MLP neurons of a small language model. Each row is named by its layer, matrix (gate and up: input weights) and neuron, and shows model dimensions 224-351. Each number is 128 + 32 x the weight over its row's rms, rounded and kept within 0 to 255. Numbers have three digits each. A neuron's up and down rows have the sign that makes its largest values positive.
After each neuron's rows, "fires in" lists the words (lower case) most often at its 100 highest values on Wikipedia text that the model never trained on.

L3.gate468:093135175064104173150142118099115125162152135118133091163146138159179117070106095156115158164111146152090106191095068207129151150121074101129086098076164169140133156111173137170140123093156114167113074144161134143144117161148154128169088102172107122166122044107078133151138166239126138146115072093107119125171146130084202144153146102177139122160112022110131122139114194093154166163097
L3.up468:079157148129123160100058120091101061172122158070151099154157127154138096090156148112126096181091126114129128172107096163182160113072105141148139132068176175149126134096133141188148127155125083140130096149163138140160127170115167100172120125132123145131157076149104145123114115139134186210102069089108135183152141153101148141152169115127116159154118059096141089106091113086135135169155
fires in: "american", "a", "canadian", "british", "indian", "japanese"

L3.gate994:089067149115179087187097092131154130115128120121179120095175100164126122187131104111104109095090172133076073144116140093149162152136137103126169149151158091121092123099146095081175138118155163084173072141155094114159185077136104185115119143132158132117068089175099181113146173136110094152192092145136146171144145075104117129109165080131122158143123107090125123064083146113077144183082
L3.up994:142119101139123137118133100125160108143189095110127118188199095120112086202096102107095143146161089175148134142113161120089067120114108122147124058184104109152104154158154198126059148074127199143096063093134147077134049176203118128114109126088152087114133123148112122075135211120149112110110173036070134059185134136201209136103110183123111160065155187126130145135142119170147138116177
fires in: "8", "6", "5", "9", "7", "4"

L3.gate1004:133130132207071173129155111126068139133162149145146098169112105172110107131117125145156136079119122065143138143086113142107103109140138129074155088153207180128110159049108133119144173137137120051122145116137147162120100104072111195105124148100128127184129097100094041143064175143157109088131079089177110121150139080147188112157131127108173135130095100117127114123064141099197092145101
L3.up1004:097195082137138182126117118090112116117122135188107093141077163117128132147141174131125132114140154057166071106119080137106097097095114129081110115140131133117137156128107070133131132162113103111112127149109120198112162084120079140114146115033153138119109188135121097081065090160092159087143063148136094115146113177153173067115119156146094155168136163112128091201119107136191139156147
fires in: "party", "company", "career", "city", "academy", "authority"

L3.gate914:100127105140120120190154118125142102121099094153149097182103165123134139087111075057146139091095114121116157099136086169099176183170103083130127122110116133099135120070082132110094122081134194167152121155149158154133142164119082135141107134138124126135146109072097088146123171090170170120143131160130114144058177102098158098205131150145135118158126059171164065122116190107170200069117
L3.up914:135181076141128152167156118085126089131117136168108084157129130102110127124130054077176107140144159098137102127176076123128172144150081158131128122148168169185150161148147132096071144100145138191152142184152098120208182149115082101177063086119125137139146112086077082105134146121101125111099139163119116125109177130149177140226146182129128173121151165175099091171126170119138152106128
fires in: "no"

L4.gate61:126096132140117093111162131118100075136150117116199058077138137116075142159124130155197148116129142129164131169051125126070140106172122161108093108163105145070120149151117083164059131181118136141092106131165098179189133121165169146153137037149111122122083188106117161184122161146128075148152121080165160155114093095130142149103067131097116128127115104108138158139144053139122093161159
L4.up61:128141126122108153100113144141173056151117112166147109109137103124139083124140170142071179119173143046090155118123088156088146086154106131161152231155078126109168104147117148145151140111142097085141085155072138099167177121148124145150137088144133112082131139130152152174105194101139088131150150133065091072173131166162137141121127162125066129083133112087132093147115109074141132198130
fires in: "highway", "railroad", "atl", "line", "atlas", "track"

L3.gate598:082185124109143172102138136134132114082106107185152126094142137178165113021121053100068134131157178104040135127092135152057156154142068130116148145127089134077118091105094112123108174158191158123120036081087148054092105122157116121093134079133141123111067127110102076142126148101118107148101094157163130134094151106169108080025135105114145113125106111110119128162177169135121173133163
L3.up598:163104113110089139084113126173167143084109078164120101148161166079124169116134080124103153128079127123105131191130111115157198133092149172166102163119121153127113089103128159143083186114178142087113106108124154138088198111074148139128081151115148118107143162151101157164082117113108078058158152044109111111111134139152145193136085161143098189135139125137087123125179098128196128111095
fires in: "september", "october", "since", "total", "who", "following"

L3.gate567:152057201132128096099154120113141170126149089115145131166151127118091118125152137119075197122170086166132101109131130101118076193199137103090117084180133080123129095104126136091165090144128129146117104113138144091163099135121150220158135127162119155154122069125137129152168201156150118133114097121140113126135171105174128137098151130091178142131062172113183099093134182156127124146066
L3.up567:119103115173190152115133122140199112143123040078149163068100097091183153130124132113188120100099159121102132174112150162093117086121120195107119071104100190133133126100105164108119171128103186189160123162100122123153078071122179099166101146158129090098113135108085109135146090095088074139117118152153141084137160102135133104109107147148132116085136143135135148136135159141194076102122
fires in: "2000", "2002", "2024", "2011", "also", "2023"

L3.gate348:121145120125223134086078131083168155160153064119084167147124130125095086094161126139133166085093113111135113127089111125113094145169135134104151106169095127134101054139097123173125082134084100165084190176096130108135103125143077131150110109143098130138148112108148133121120163158157098144165102146097122117150135109121169084142125092089136108069060084169144210127088084114128157104134
L3.up348:125192135103185143138064095102177196166156122098161085183134139127113115113150165128139144126116133129139069136122098168190115097160150122104201131117118135170109096103060155097140073140109151113128127152162140149145055118124093099161102122089061149110131109088091126098110124173138189164210120152076094095168101133086130129074188140091151102130089140182146197155090076154104162145047
fires in: "south", "west", "east", "north"

L3.gate58:120122142112126102118171171166128198184083167104118105177148117090114123124096107127120116106150096115096121128120126174104160121163152118088085090108064164102152098109081138122130163100166157130152101105128118175138091099152145195135158117152159191147092105130113162125173160104126130101166105148129170092134127176124111133113111159129146109154080121165137159135113108131092189152115
L3.up58:143124162159141150098146126110147134171128148086133072207096098150122121161072135089142152166135107103178149162185157206163115128133129137135176121092102156138175122098097140165106164082113097094150072081116119104204096087091156148150126142144120149175125060115114108123133163137081151129109083138141170100132121136150069137130095188072120135160128130151108079199151120127166181107113
fires in: "this", "year", "it", "type"

L3.gate644:173162119117102165137105107121116137127105122124096048146164116182152090169079112112150170097168141143125123193112154144113123156167123146142074107100118124109137155122119084160226151127145104079241064108108117080085150156099132146139146201119111134096141097163145075125131133138140118094132117123115123102111133152145184110123152177149146120121128125138065184128115190133103100160120
L3.up644:057086093186127163077144064140197102125118138133170118049114101200165131152120123115132148121178099138114121169094111128094173100150084125135094150184144093128127101083096093048158109143096122153122109145077148178163128132147191180079155145119172086142149118136120091151101153094151130163133159116201119133176108141114103157036103149133083126137090094153087179081162130037114098106143
fires in: "often", "result", "however", "most", "all", "sometimes"

L4.gate151:108199103138134119145119119121158173138120137102173094124133145168108163095110110150120158040078125093102126127149147141087133165160136128125122134082178115097101135131127116118137105127132095122096167102136184151069110159143132123117110152106114164187051105100159152216152109204127082176186121148162098128149077182142095079143043104134121078133089121144116169127122176177145124194128
L4.up151:128174157118104128095091122203172071194092138226119113155138110154126144118126112151096136142155155094122077120134111117131110075144085089106156116089113118119137150090114075083112105105089173097068096133158141165183075097144154046118144167115126157181118179104130115124161100100116138154124117117161127137168125200135063123179117182136107133159082118132118124116083090081124039090155
fires in: "20", "19", "18", "17", "16"